From a checkpoint of a small transformer trained on Wikipedia.
Architecture: LayerNorm before each block, learned positions, biases, tied embeddings.
MLP neurons of a small language model. Each row is named by its layer, matrix (up: input weights) and neuron, and shows model dimensions 112-207. Each number is 128 + 24 x the weight over its row's rms, rounded and kept within 0 to 255.
After each neuron's rows, "fires on" lists the tokens most often at its 100 highest values on Wikipedia text that the model never trained on.

L4.up1486 [ 86 119 151 177 148 125 118 121  96 128 173 180 173 105 122 144 126 163  92 121 138 120 177 130 195 159 132 148  94  93 108 122 146 190 102 123 120 116 143 140 140 105 167 121 135 137 140 126 142 138 142 138 119 123 121 140 131  99 126 139 109 124 130 126 124 173 131 141 131 116 116 127 105 126  92 150 166 109 151 109 113 147 128 100 109  98 134 133 124 107 154 137 144  97 104 135]
fires on: "ak", "ens", "ins", "ub", "ign", "ats"

L2.up1010 [132  99 128 147 109 154 134 158 152 108  75 125 155 128  84 112 156 140 114 141  98 156 167  85 129 147 149  89 138 111 116 125 126 117 139  91 181 158 124 131 112 156 192 148 124 156 126 133  98 138 155 137  83 102 140 110 119 171 121 118 140  92 154 114 132 167 134 133  95 133 119 110 149 115 162 138 152 120 109 182 107 151 150 146 153 140 130 106  98 112 107 125 133 100 207 116]
fires on: "oy", " Kl", "uj", "aj", " Detroit", " Mich"

L9.up256 [159 120 108 123 180 123 124 129 140  89 127  86 126 174  95 110 121 150 119 154 140  98  85 166 121 139 127 155  88 148 174 123 124 142 115  93 120 148 144 131 131  68 104 133 154 112 106 150 126 115 123 151 130 135 143 111 136 132 165 144  95 113 171 133 115 110 113 106 147 174 129 130  96 126 147 129 118 107 149 108 142 127 148 105 145 135 148 139 135 127 155 150 119 131 144 163]
fires on: "u", "an", "or", "ant", "as"

L4.up850 [117 139 131 141 162 108 123 173  89 152  98 124 148  96 126 106 129 109 107 139 162 169 141 145 149 124 169 106  95 133 127 147 124  92 117  91 168 129 130 166  85 112 155 134  64 119 144  82 111 105  82  38 138 132 146 121 156 190 154 144 120 185 113 156 135 116 122 130 133 101 138  85 144 130 112 152 117 137 119 114 156 156 145 115 135  81 114 134 131 150  98 159 126 112 127 147]
fires on: ":", "ent", " out", "-", "omen"

L9.up850 [144 125 124 130 108 154 137 150 145 118 136 152 118  97  90 104 144 114 133 123 168 115 145 157 117 114 132  90 112 143 101 124 191 125 123 125  93 142 155 160 176 129 150 140 154  79  91 103 168 152 196 149 120 144 122  99 172 138  84 120  94 128 129 160  96 124 100 127 145 127 146  83  77 126 100 161 135 160 166 125 108 100 160  88 136 133 122 141 137 120  78 148  77 130 193 107]
fires on: "v", "le", "c", "C"

L15.up287 [116 134  83 108 131 172  95 187 149 143 128  85 113 132 147 146 123 104 140 126 182 128 155 126 125 150 137 149 115 181 100 103 117 190 107 139 135 166 131 134 106  71 149 136 161 117 161 113 140 152 141 124 100  90 148 128 136  92 125 118 140 134 163 136 154 141 121 126 102 138 141 145 133 157 158 122 138  97 109 141 137 112 102 126 128 152 121 155 113 156 164  88 113 150 121 140]
fires on: " f", "f", " st", "–", " cred"

L9.up754 [116 158  90 147  72  89  88 123 160 118 122 158 138  99 109 113 163 146 131 140  89 107 165  76 148 134 105 165 106 122 109 132 108 138 116 134 108 134 159 100 113 146 130 111 145 104  98 130 129 165 124 119 146 125 124 135 150 130 136 100  79 138 125  93 132 113 120 142 141  67 143 140 100 105 103 163 127 105 145  80 128  84 158 170 165 149 105 115  76 128 129 130 175 136 146  91]
fires on: " to", " would", " and", " not"

L2.up368 [108 103 136 156 124 155 126 111 125 155 149  97 112 155 143  96 125  76 130 135 134 157  88 113 133  70 110 121  90 129 139 159 120 147 139 160 136 142 145 128 106 127 138 121 119 113 161 155 149 127 131 108 133 143 116 119 139 142 157 156 177 139 105 132 168 123 145 102  51 140 136 127 134 142 122  98 100 119 143  54 108 123 101 122  95  93 143 121 152 121  93 147 112 118 161 182]
fires on: " project", " Ag", " ag", " vent", " hop", " Sat"

L2.up33 [ 72 135 101 155 105 135 133 104 114 205 146 148 106 144 116 130 137 115 153 134 125 130 135  81 111 146 156 146  95 180  93 124 144 134 178 142  69 104 180 120 187 119 132 133 163 108 166 110 115 155 153 118  90 107 134 138  98 162 160 107 134 144 137 155 166 147 139 134 110  99 144 140 147 118 130 105 158 129 105 146 113  98 145  80 171 161 138 115  97 101 132 130 100 103 145 119]
fires on: "ary", "eral", "ull", "reet", " Mc"

L2.up1185 [119 131 114 114 119 117 141 161 155  98 116 135 122 146 145 117 129 137 120 103 143 105  98 152 125 103 145 119 114 114 143 132 152 135 148 164 149 129  66 160 104 157 127 136 172 133 132 114 133 159 144 157 155 123 125 140 132 160 155  98 158 159 134  91 145 144 143 136 104 140 137 114 143  95 116 109 116 104 136 122 151 143 174 140 130 110  92 140 131 113 132  89 150 199 133 134]
fires on: " sold", " market", " business", "let", " sales"

L2.up924 [175 139 125 141 108  83 130 104 133 133 132 102 124 118 173  89 124 153 108 122 149 100 151 177 143 131 100 124 134 180 141 115 104  75 178 123 155 111 103  90 172 136 123 137 152 113 121 145 148 151  97 167 152 106 151 103 116 166 145 140  71 116 167 126 129  75 164  86  97 128 135 113 120 107 146 156 114 149 134 148 129 160 144 109 121 132 107 156 132 120  98 132  99 147 160 127]
fires on: " &", " /", " et", " ×", " And", " ;"

L9.up1088 [140 104 113 152 116 125 106 106 100 120 116 119 111 184 132 138  93  97 133 135 144 146 126 108 120 160 198 125 154 149 126  88  81 130 100 137 138 146 114 116 118 123 133 127 118 109 154 140  79 115 133 152 151 146 148 103 156 100 155 171 113 164  96 115 117 115 136 128 141 154  95 135 129 133 151 125 132 164 146 127  90  99 147 159 127 137 114 130 113 145 130 120  82 168 134 146]
fires on: "if", "af", "n", " Tig", "amb", "ong"

L2.up1139 [102 138 165 131 112  99 140 138 113  99 130 152 119 132 111 157 128 172  94 118 179 153 112 133 106 148 106 115 144 153 105  79  91 152 146 128 150  89 140 147 118  92 138 143 107 118 149 137 113 127 107  52 110 142 116 174 111 148 114 113 150 123  99 178 131  97 122 131 106 137 162 115 158 108  99  88  95 128 109 115 122 112 163 160 109 118 139 163 126 139  91 108 123 133 109 122]
fires on: " class", " Division", " gr", "gr", " Class", " Group"

L2.up139 [154 108 105 138 108 134 147 113 138 126 115 111 159 169 154 101 137 129 113 127  88  79  90 153 129 121 143 140 110 138 110  98 150 124 100  75  92 111 116  65 148 124 131 157 114 158 135 114 153 135 171 110 168 116 105 172 130 132 134 118 118 124 109  99  90 144 147 107 107 131 122 127 175 134  91 111 143 134 142 152 127 136  96 102 179 106 161 153 166  57 144 142 172 126 113 131]
fires on: "ch", " Gu", " built", " gu", "bu"

L2.up159 [ 91 113 184 104 130 148 136 140 107 110 147 128 137 153 121 159  78 134 109 159 109 106 112 117  99 168 138 167 126 124 139 127 145 148  87 127  93  93 149 141 132 135 124 122 125  73  98 133 128 118 141 139 124 122 156 127 148 129  99  95 123 134 148 117 150 157 120 111 103 157 135 126 124  96 107 114 162 120 106 134 122 134 141 134 135 181 174 118 128 135 139 117 126 153 140 122]
fires on: " after", "|---|---|---|---|", " following", " After", "After"

L2.up840 [ 92 165 110  86 185 113 169 148 122 110 131 139 107 125  84 167 144 129 108 134 128 149  99  87  94 143 132 120 101 117 149 105 120 136  99 121 144 137 127 120 137 126 143 105 103 114 135 119 108 112 111 110 106 106 115 151  74 110 147 113 106 143 141 135 144  94 138 138 139 127 135 147 169 166 102 190 112 137 117 119 106 134  94 153 127 122 135 131 167 102 123 145  79 134  82 121]
fires on: "—", " However", " due", " repl", " via", " however"

L2.up721 [109 103 141 166 124 104 105 119 143 154 118 131 147 132 116 158 101 100 144 141 141 134 117 120 154 124 118 107 143 121 111 196 151 102 139 123 127 128 127 124 102 171 132 169 145 123  96 107 107 113  52 110 136 100 115 139 138 123 104 152 107 116 145 154 133 125 133  91 152  94 151 144 112 146 118 138 139 124 110 123  74 136 143 113 124 133 129 117 150 117 150 123 112 122 118 103]
fires on: " United", " equ", " human", " em"

L4.up819 [ 95 173 125 121 131 150 148 129 115  87 128 105 130 119 115 155 148 118 113 138 142 130  98 108 138 125 130 103 129 137 130  92 126 118 143 164 135 125 125 149 110  83 175 108 156  93 117 127 114 135 134 110 111 115 154 175 157 114 107 184 115 115 120 159 155 118 137 129  97 129 121 127  97  71  88 173 144  56 174 142 118 140 153 106 130 115 142 133 126  73 153 127 153 118  99 125]
fires on: " main", " same", " Main", " York"

L2.up1142 [153 111 104 133 126 121 195 137 109 163 188 117 122 103 133 120 117 130 124 130  74 100  99 157 108 100 162 134 138 116 114 105 123 115 159 121 139 128 114 124 119  98  98 105 135 122 143  82 103 127 122 111 165 134 153 133 140 123  70 142 112 149 114 122  94 135 150 137 139 150 154 131 104  86 126 100 152 100 117 171 142 138 135 149 155 118 118 115 136  76 122 142 144 129 104 118]
fires on: " bo", " Bo", "za", "ay", "ione", "se"

L9.up692 [ 85  60 119  89 136 150 140 117  76 129 110  70  99 153 185 124 131  95 176 129 134 123 146 128 127 126 149 146 124 140 130 114 146 111 123 124 135 111 138 155  96  89  85 143 139 116 144 142 113 125 156 136 106 153 109 150 123 118 126 128 100  99 114 139  93 156  93 153 173 139  98 101  88 132  96  97  99 135 129 145  95 114  77 129 146 179 115 174 165 121 143 152 126 162 104 135]
fires on: "ag", "v", "av", "ñ", "ri", " rev"

L4.up636 [124 123 121 134 111 122 154  90 143 143 127 108 131 109 159 104 111 100 141 136 102 142 109 157  98  91 148 131 127 112  96 121 111 179 149 108 124 122 114  90 100 112 142 134  61 141 139 141 133 119 102 122 121 169 142 144 148 130 143 154 121 108 152 178 105 120 144 103 131 142 115  78 112 144 125 141 147 149 127  85 131 183 157 108  88 122 145 114 124 106 119 117 158 119 145 128]
fires on: "ent", "iss", "red", "part", " to", "ership"

L2.up47 [120 143 102 151 153 127 176 100 133 109 149 156 131 142  93 151 115 101 100 117 127 100 111 149 142 150 132 118 148  95 113 147 106  85 153 147 120 142 122  80 110 115 149  90 131 102 103  94 145 126 118 138 144 101 155 105 144 138 116  80 126 118 109 111 149 101 126 134  97 112 132 120 113 135 172 131 163 165 131 145  91 144 109 146 136 108 149 106 125  95 103 107 155  96 139 113]
fires on: "%", "rd", "nd", " Hard"

L2.up360 [135 144 114 108 116 117 126 100 127 133 172 157 134  84 102 151 154 135  92 145 100 112 127 139 134 189 100 148 101 127 186 141 151 112 174 117 125 158 136 112 147 157 133  84 137 138 106 153 170 125 115 113 122 154 146 119 119 125 138  95 120 109 115 109 170 136 101 124 107 130 121 136 133 107  94 155 130 192 100 142 103 132 138 123 141 105 125 127  95 124 169 120 121  90 152 101]
fires on: "ep", " dec", "uc", " prop", " Dec", " esc"

L2.up1077 [ 87 109 130 125 153 120 101 118 158 136  80 147  84 109 117 142 129 105 130 129 124 129 132  92 165 106 115  91 119 135  82 129  69 144  94  92 123 165 135 129 109  67 147 173 105  88 152 153 101 107  96 125 113 100 130 153 179 105 134 145 130 162 114 158 181 160 159  98  63 138 140 141 138 158 126 112 172 145 147 134 103 162 114 107 154 111 141 149 161  99 106 146 127 150 116 132]
fires on: "ose", "min", "ome", " eng", " least", " e"

L9.up145 [116 121 147 118 104 105  71 118  94 114 152 140  89 122  75 136 143 129 126 128 125 113 111 154 127 156 138  94  94 157 131 100 113 143 100 122  87 143 105 136 149 129  90  98  97  99 149 106 125 155 181 103 149 122 145 109  85 143 141 137 106 125 133  97 118 119 138 117 171 148  81 120 113  76 150 129 139 106 111 116 135  83 133 121 119 130  69 102 132 116 130 155 137 129 136  99]
fires on: "or", " election", " Road", " that", "Pro", " County"

L15.up452 [106 116  75 153  88 143 117 115 106 123 115 160 128 169 125 134 138 116 113 119 116 145 154 140 124 134 129 155 142 136 108  83 153 139 137 126 101 112 128 130 135 120 132 138 122 120 185 126 132  97 120  98  85 167 163 132  90 137 150 159 137 113 104 148 129 134 126  98 140 102 132 164 100 153 136 132 116 128 121 138 102 123 159 103 140 124 118  92 169 101 121 134 132 126 136 141]
fires on: " 0", " W", " Pld", "^", " co", "ö"

L15.up938 [133 179  98  76 182  99 148 131 107 137 107 139 178 169 124  96 129 178 120 144 104 130 156 141 139 135 145 158 122 127 116 155  89 107 139 148  79 140 136 146 138  76 132 115 116 121 125 105 107 160 166 121  82 125 155 144  79 163 121 115 116  97 128 133 150 122 161 115 116 163 124 137 153 153 133 150 103 105 121 118 123 121 113 109 101 133  79  95 187 130 144 105 173 162 143 125]
fires on: ",", " was", ")", " is", "):"

L2.up735 [112 138 105 112  77 127 106 119 128 128 151 121 118 179 133  88 124 157 150 138 130 135 169 144 108 126 172 140 115 149 127 129 138 114 154 128 112 127 167 122  94  88 121 158 155 113 143 123 146  79 102 111 117 110 157 121 137  98 149 163 107 152 131 143  98 109 154  79 142 147  74 123 136 104 125 152 139 138 150  82 145 111 132 101 157 114 132 116 154 105 183 135 151 117 124 115]
fires on: "ake", " provided", " inform", "iew", "ray", " ground"

L4.up1408 [ 97 135 101 121 137 152 152 131 133  93 129 141 113 139 143 124  98 117 114 149 118 172 140 115 136 127 131 116 100 116 113 101 134 149 177 145 124 129 130 125 153  97 122  67  79 108 108 135 141 142 119 129  81 139 133 173 120 136 152 138 103 116 156 151 129 116 134  89 112 112 136 121 170  74 100 107 121 116 152 141 118 148 127 181 127 168  99 123  83 108 127 128 140 166 146 117]
fires on: " gr", " tr", " ISBN", "gr", " Tr", " Gr"

L2.up1104 [122 104  93 124 142  85 140  97 136 125 113 126 154 146 113 150 118 134 167 155 142  94 144 100 102 112 123  78 115 134 156  87 138 109 123 157 147 126  82 165 142 114  87 131 130 120 135  95 128 100 180 121 111 120 177  91 108 101 148 119 118 173 113  76 156 117 133  87 112 123 105 136 118  70 123 177 102 135 139 113 149 123 110 163 147 110 108 101  95 122  91 161 103 180 141  90]
fires on: " could", " known", " would", " control", " power"

L2.up310 [110 129 102 137 105 119 157 128 101 169 157 112 117 110 110 108 155  93 112 173 131 111 134 149 112 104 111 151 134  98 130 110 147 143 131 134 121 131 105 124 114  79 114 130 123 103 125 138 145 121 106 114 125 115 137  82 164 137 147 173 129 122 153 143  91 107 127 101 135 130 100 171  88 151 148 104 116 130 179 107 168  63  94 119 151 132 114 133 115 106 123 143 139 109 115 140]
fires on: "ann", "ett", "inn", "add", "ink", "udd"

L4.up776 [146 177 113 121 104 101 135  79 102 172 107 142 136 217 114 119 166 145 117 138 137 128 133 127 102 108  66 159 124 120 130 104  83 143 120 134 101 121 131 144  98 145 213 138 150 150 148 100 128  96 181 108 143 106 116 105 118 124 129 125 125  78 104 111  87 165  76 162 136  86 128 136 149  96 121 154 157  82 147 138 102 125 146 114 172  95 137 162  78 130 117 122  90 135  83 149]
fires on: "N", " /", "osp", "31", "an", "ip"

L4.up1565 [129 164 108 107 121 167 123 135 153 174 159 130 102 181 129  83 112 118 134 121 104 106  87 154 123 166 147 113 159 105 153 155 148 156 162 141  92 101 150 140 113 108 125 125 144 119  97 128 146 128 102 100 148  95 116 144 126 129 132 146 115 133 128 118 180 114 113 120 135 134 109 149 165  92 138 149 106 126 119 136 129 177  95 124 113 102 147 172 126 134 110 167 140 134 180 115]
fires on: " Co", " co", "ec", " inc", "c", "iv"

L4.up192 [130 150 140 135 124 139 111 126 131 136 168 119 110 138 133 149  87 156  91 114 160 150 148 124 119  91 128  81 108 105 143 140 115 127 148 154 138 158 134 121 138 135 138 173 100 102 176 111 126 125 120 148 152 159 141 149 114 136 137 138 123  97 115  98 113 116 121 160 146 124 140 135 156 164 118  81 134 119 131 160  95 129 140 170 140  58  76 159 128  80 180 137 127 149 133 125]
fires on: "/", "W", " million", " households", " billion"

L2.up645 [ 92  77 128 126 179 105 136 152 152 127 123 108 129  87 118 159 127 128 137 149 127 125 163 130 131 170 158 144 122 136 135 118 152 133 161 109  86 144 104  93  99 115 149  97 153 137 107 121 146 146 141 121 145 102 137 134 144 149  89 135  70 120 129 140 138 129 154 128 166 116 118  89 172 147 134 138 123 138 151 123  87 185 164 147 141 100 104 127 126 123  96 147  93  82 136 176]
fires on: " Le", "–", "le", " 0", " same", "ale"

L4.up197 [107 141  90 126 142 124 130 120 115 102 122 119 120 127 116  86  90 104 126 104 152 118 107 128 119 106 117 121 111 140 107 113 125 107 141 164 148  83 121 129 163 111 123 129 128 103 121 105  84 196 103 107  96 137 187 112 144 165 143 132 196 121 141 137  91  90 110 137 129 142  96 150 143 109 145 116 126 137 104 129 134 143 125 117 106 128 115 194 113 119 119  87 107 104 135 127]
fires on: "-", "–", "+"

L4.up293 [108 121 105 128  88 115 114 122 138 177 128  97 125 114 167 171 102 146 139 171 151  90 108 116 123 137 128 122 102 125 111  96 113 112 137 125 138 135 100  84  88  81 140  92 163  87 152 150 124 118 121 131 142 127 147 109  92 148 141 132 133 112 116 147 136 147  90 151  99 140 162 128 182 148 118 108 156  81 115 131 173 143 129  91 100 143 133 217 136  67 134 149 138 117 123 115]
fires on: "s", "ays", "ues", "row", "min"

L4.up519 [129 117 146 142 142 113 148 159 134 174 148 123 153 130 113 102 145 130 127 149 142 136  98 142 140 119 118 179 119 146  83 166  85 124 149 140  76 149 120 141 150 105 147  82 149  84  82 102 128 156 122 135  99 121  94 103  98 122 135 127 117 144 152  97 133 160 141 140 112 132 116 142 111 107  98 108 156  94 135 119  92 104 121 122 133 132 127  90 123 115 107 190 158 181 156 124]
fires on: " is", ")", " Japanese", " played", " American", "American"

L15.up1057 [118 154 132 141 156 157 122 120 157 149 176 103 131 155 104 153 143 109 153 121 109 117 152 151 111 137 119 115 120 118 159  85  90 122 177  69 115 122 125  67 105 134  95 101 115 156  83 147 100 150 100 174 138 112 128 105 121 143 113 122 121 141 115 131 137 136 136 104 148 142 151 119 131 120  87 137 128 122 135 153 171 151 101  90 149 127  89 120 125 134 161 103 120 131 142 129]
fires on: " K"

L4.up1146 [177 152 121 179 118 128 104 112 127 102 142 140 104 144  66 113 122 133 125 179  96 130 111  97 143  97  97 140 135 149 142  75 125 142 143 160 163  60 129 132  99 151 119 117 112 113 184 134 135 209 126 152 153 103 157  93 142 112 129 106 152 123 123 123 120 132 108 141 103 163 131 109 144 150 134 153 105  96 138 141 165 144 151 104 123 134 134 120 118 127 155 100  67  96  97 113]
fires on: "ically", "ally", "ly", "ang", "ibly", "ort"

L2.up351 [149 103 118 131 144  83 122  98 122 102 165 121 110 147 120 125 135 155 104 177 118 136 123 108 155 116 130  97 136 175 105 138  98 103 184 125 150 121 138 103 137 116 179 130 117 154 145 145 136 120 140 162  50 120 129 125 138 114 145  85 138 139 139 139 112 124 141  98 118 116 140 101 126 122 111 127 135 156 105  78  60 119 167 114 133 139 138 142  90 151 147 132 132 156 135 134]
fires on: "ins", "ss", " Athletics", "aly"

L2.up910 [104  79  92 143 117  68  82  97 119 138 103 116 148 139 128 127 122 182 142 140 140 132 147 105 155 102 129 147 129 115 150 122 133  94 136 108  96 161  96  96 189 158  44 130 146 114 159 105 190 103 114  97 117 177  99 159 138 169  78 139 112 116 123  97 127 138  89 162 161 143 124 101 115 133 155 126 151 173 137  91 137 160 121 152 112 111  92 114 154 151 107 111 132 135 131 120]
fires on: "ath", " 6", " °", " October", " from", " life"

L2.up1584 [100 100 112 143  92 152 123 130 112 156 122 119 126 144 144  98 122 157 123 105 103  83 110 108 106 155 113 134  90 119 154 127 189 111 143 134 106 121  85 154  63 156  92 148 153 165 146 154 166 123 142 125 102 135 124 198 136 154 125  91 104 124  84 139 128 175 113 155 140 135 149  94 138 122 144 132  46 120 106 113 111 116 188 123 124 143 150 111 124 118 136  68 134 124 139 118]
fires on: "ative", "val", " loan", "acy", " college", "act"

L15.up578 [124 129 136 130 174 133 193  88 132 143 148  99  97 120 127 152 109 144 118 122 116 130 117 140  88 115 142 103 158 129 147 121  98 170 158 140 134 112 161 129 152 142 107 131 183  97 116 111 155 116 103 143  96  95 169 172 131 142 129 120 135 148 113  94 138 159 108 163  56 164 139 104 128 145 100 135 119 132 131 170  99 145 115 133 126 108  96 102 128 125 115 121 104 161 116 131]
fires on: " C", "C", " c", " 21"

L4.up482 [150 126  95 118 117 157 129 142 161 132 103 115 128 111  75 119 126 141 111  86 155 120 120 112 138 180 139 133 130 103 114 154 102 155 157 116 101 177 113 184 123 130 108 121 153 111 167 115  99 103 136 150 137 136 140  97 150 191 163 118 110 120 135 165 128 116 142 107  91 148 112 135 127 109 128  98 122 125 136  84 132 121 130 134 137 152 118 154  91 111 111 100 103 158 105 165]
fires on: "an", "oth", "ant", " art", " Christ", "ass"

L2.up990 [ 85 151 136 113 113 121 130 143 137 116 134  96 173 145 141 112 131 152 151 159 112 155 130  99  96 129 123 105 106 117 113 116 111 131 170 136 140 118 148 143  75 160 176 120  82  85 163 114 131  83 112 138 118 150  96 117 164 121 133 128 100 149 104  91  91 135  84  99 138 153  92 134 102  80  80 137 115 119 133 134 139 128 143 130 140 133 150 169 156 128 110 124 104 150  69 137]
fires on: "ey", " body", " family", " cell", " daughter"

L2.up239 [148 156 128 171 127 158 155 120 107 152 129 160 145 159 177 174 104 153  76 108 158 127 155 130 166 133 156 145  78 149 138 125 140 145 137  63 114 100  97 158 165 123 144 110 108 137 131 128 132 101 110 125 107 116 126 120 132 131 119 140 133 140 118 144 128 138 121 120  81 141  88 139  82  88 153 125 137 157 131 108 118 137 145 142 136  84 119 129 132 143 162 161 140 154 110 176]
fires on: " Law", " air", " law", " code", " office", " high"

L2.up851 [125 102 153 189 140 168 108  99 140 117 138  81 124 125 158 156 105 128  95 114 141 128 164 122 140 154  85 145 139 127 127  83 164  84 149 163 123 115 124 156 129 150 111 126 176 138 160 135  95 117  99 147  92 118 117 123 100 137 146 148 112 143 103 100 112  95 161 150 111 167  63 147 150 118 127 167 133 126 138  92 116 102 133 109 103  54  99 137 110 142 119 155 141  85 133  94]
fires on: " time", " role", " way", " power", " status"

L2.up1017 [136 137 131 130 103 129 109  98 129 131 130 126 157 171 145 160 191 114  97 161 128 177 140 127 164 102 125 128 137 119 105 198 150 146 131 171 146 122 145 130 106  90 162 135  92 140 121 116 128  93 152 116 109 142  73 141 123 142 105 163 179 125 112 120 137 118  98 121 105 105 136 155 138 149  92 148 107  92 137 138 128 112  77 116 121 142 156 155 106 131 122 155 124  98 176 115]
fires on: " season", " work", " appearances", " contract", " video"

L2.up386 [134 138 130 138 160 117 136 159 142 110 101 127 110 128 147 124  84  96 104 104  97  94 114 109 146 111 141 121 130 133 147 111 114 140 145 114  78 109 137 167 123 139 106 111 160 110 165 124 134 133 108 121 155 159 133 122 105 140  96  96 140 125 158 138 123  92 116  94 130 142 152 142 132 179 103 181 139 122 107 133 113 164 135 119 162 109 131 120 177 145  95  94 135 130 163 116]
fires on: " short", "omm", " brief", "onst", " Short", "load"

L4.up521 [126 103 144 154 122  94  95 171 136 113 113 132 123 153 127  80  97 199 158 113  79 135 196  98 112 144 118 140 108 169 164 135 111 133 130 117 128 115 100 135 165 116 120 125 130 113 147 132 150 138 103 138 187 158 154 132 141 119  61 136 143  74 106 147 139 126 105 105 103 122 137 140 145 133 114 100 172 105 145 141  90  97 119 124  93  78 153 128 136 108 158 125 169  95 164 133]
fires on: ",", " to", " from"

L4.up17 [127  77  76 154 129 106 131 103 155 127 152 119 137 106 103 156 127  95 156 127 126 150 116 136 154 179 116 124 113 155 135 101 141 106 159 115 169  69 149 136 146 154 119 111 123 137 145 132 111 136 121 138 169 120 172 115 129  91 122 147  97 163 120 100 117 123 111 122 108 135 133 147 146  99 137 128 157 136 110 146 128 151 149 126  87 138 146 132 105 119  86 125  85 118 118 108]
fires on: " /", " –", "/", ":", " et", " &"

L9.up729 [112 133 118 133 125 144 109 162 126 135 154 140 126 165 110 118 125 132 167 129  95 133 138 139 157 100 116 112 158  97 174 100 129 139 153 141 134 133 129 135 139 122 184 129 133 151  98 103 107 115 128 125 123 148 107 166 112 179 126  85 141  98 131 129 109 140 154 188 158 126 121 123 134 123 129 119 166 130 115  89 135 158 139 151 113  91 109 123 154  85 141 155 118 117 155 163]
fires on: " of", " San", "es", "os", " Sen"

L9.up820 [155 111 166 119 143 130 111 152 103 179 101 126 137 134 122 117 178 136 150 112 127 136 140 149 163 113 178 150 152 156 139 166 127  97 159  83 135 109 128 158 121 118 168 109 138 147 146 107 105 102 102  69 159 145 187 156 128 151 138 126 143 146  98  99 116  86  93 124 111 110 139 116 133  88 121 147 137 149 159 142  83 140 143 122  97 133 115 127 172 161 159 102  92 107 145 111]
fires on: ":", "):"

L2.up1531 [ 87 149 109 129 139 118 157 105 132 123 129 120 134 124 120 127 136 129 140 125 135 140 113 143 109 108 102 123 139 153 155 183 143 108 108 106 118 114 141 179 192  83 136 175 114  67 141 107 110 141 120 133 127 127 146 144 165 137 133 123 116 157 117 152 141 136 100 115 141 128 129 134 143 109 159 154 162 146 144 123 125 136 121 121 115 114 152 148 121 118 136 106  92 125 141 146]
fires on: "ome", "ee", "%", "ite", " cases"

L2.up716 [ 95  95 136 125 173 159  90 115 108 155 110 138 174 140 158  89 104 151 104 105 168 148 116 146 135 135 151 165  64 135 126 158 113 130 118 126  92 104 106  87 111 107 117 128 108 119 134 112  84 148  97  84  93 118 143 142 103 127 151 123  83 153  76 127 104 120 125 186 119 161 136 141 141 118 158 159 117 119 134 100 123 156 140 146 134 157 156 138 132 128 138 124 138 132 127  72]
fires on: "act", "standing", "vel", " professional", " mixed", " college"

L15.up733 [124 154  94 115 122 147 143  92 102 138 170 127 115 174 114  71 129 139 151 145 109 134 110 139 161 114 128 136 147 143 145 128 175 125 136 130 160 105 141 121 148 143 117 102 142  88 172 127 148 140  87  75 164 113 130 109 117 113  92 136 107 170 129 153 161 126 120 117 142 137 102 131 119  85 146 159 103 110 133 104 112 120 123 150 125 151 130  92 153 148 116 120 158 145 190 152]
fires on: " first", "'s", " his", " American", "est", " announced"

L2.up1553 [ 68 126  99 103 136 123 195 103 108 155 101  98 161 130 147 104 121 146 121 100 147 183 149 108 148 108 140 137 123  94 107 141  87 176 100  66 177 124 107  96 118 143  80 135 117 161 151 108 125 110 143 108 164 154 139 117 130 183 136 116 127 147 128  91 162 125 136 134 138 116 157 169 101 112  90 157 149 116 113 116 122 162 110 105 145 102 197 125 153 141 132 115 108 137 130 131]
fires on: "rit", "ern", "order", "iew", "und", " Sand"

L9.up7 [121  86  96 141 121 141 140 117 133 125 141 121 117  99  85 140 155 148 138 150 156 127 115 101 115 121 108  83 145 127 142 148 155 120 137 136 108  99 109 150 131 108 114 174 140 103 124  97 119 122 125 139 136 102 131 148  83 101 137 142 135 105 127 134 142  95 146 124  85 137 103 147 125 142 170 154 172 165 130 149 114  72 152 165 151 123 129 133 115 139 161 132 117 121  86 137]
fires on: "at", "ic", "ri", "sc", "d", " ("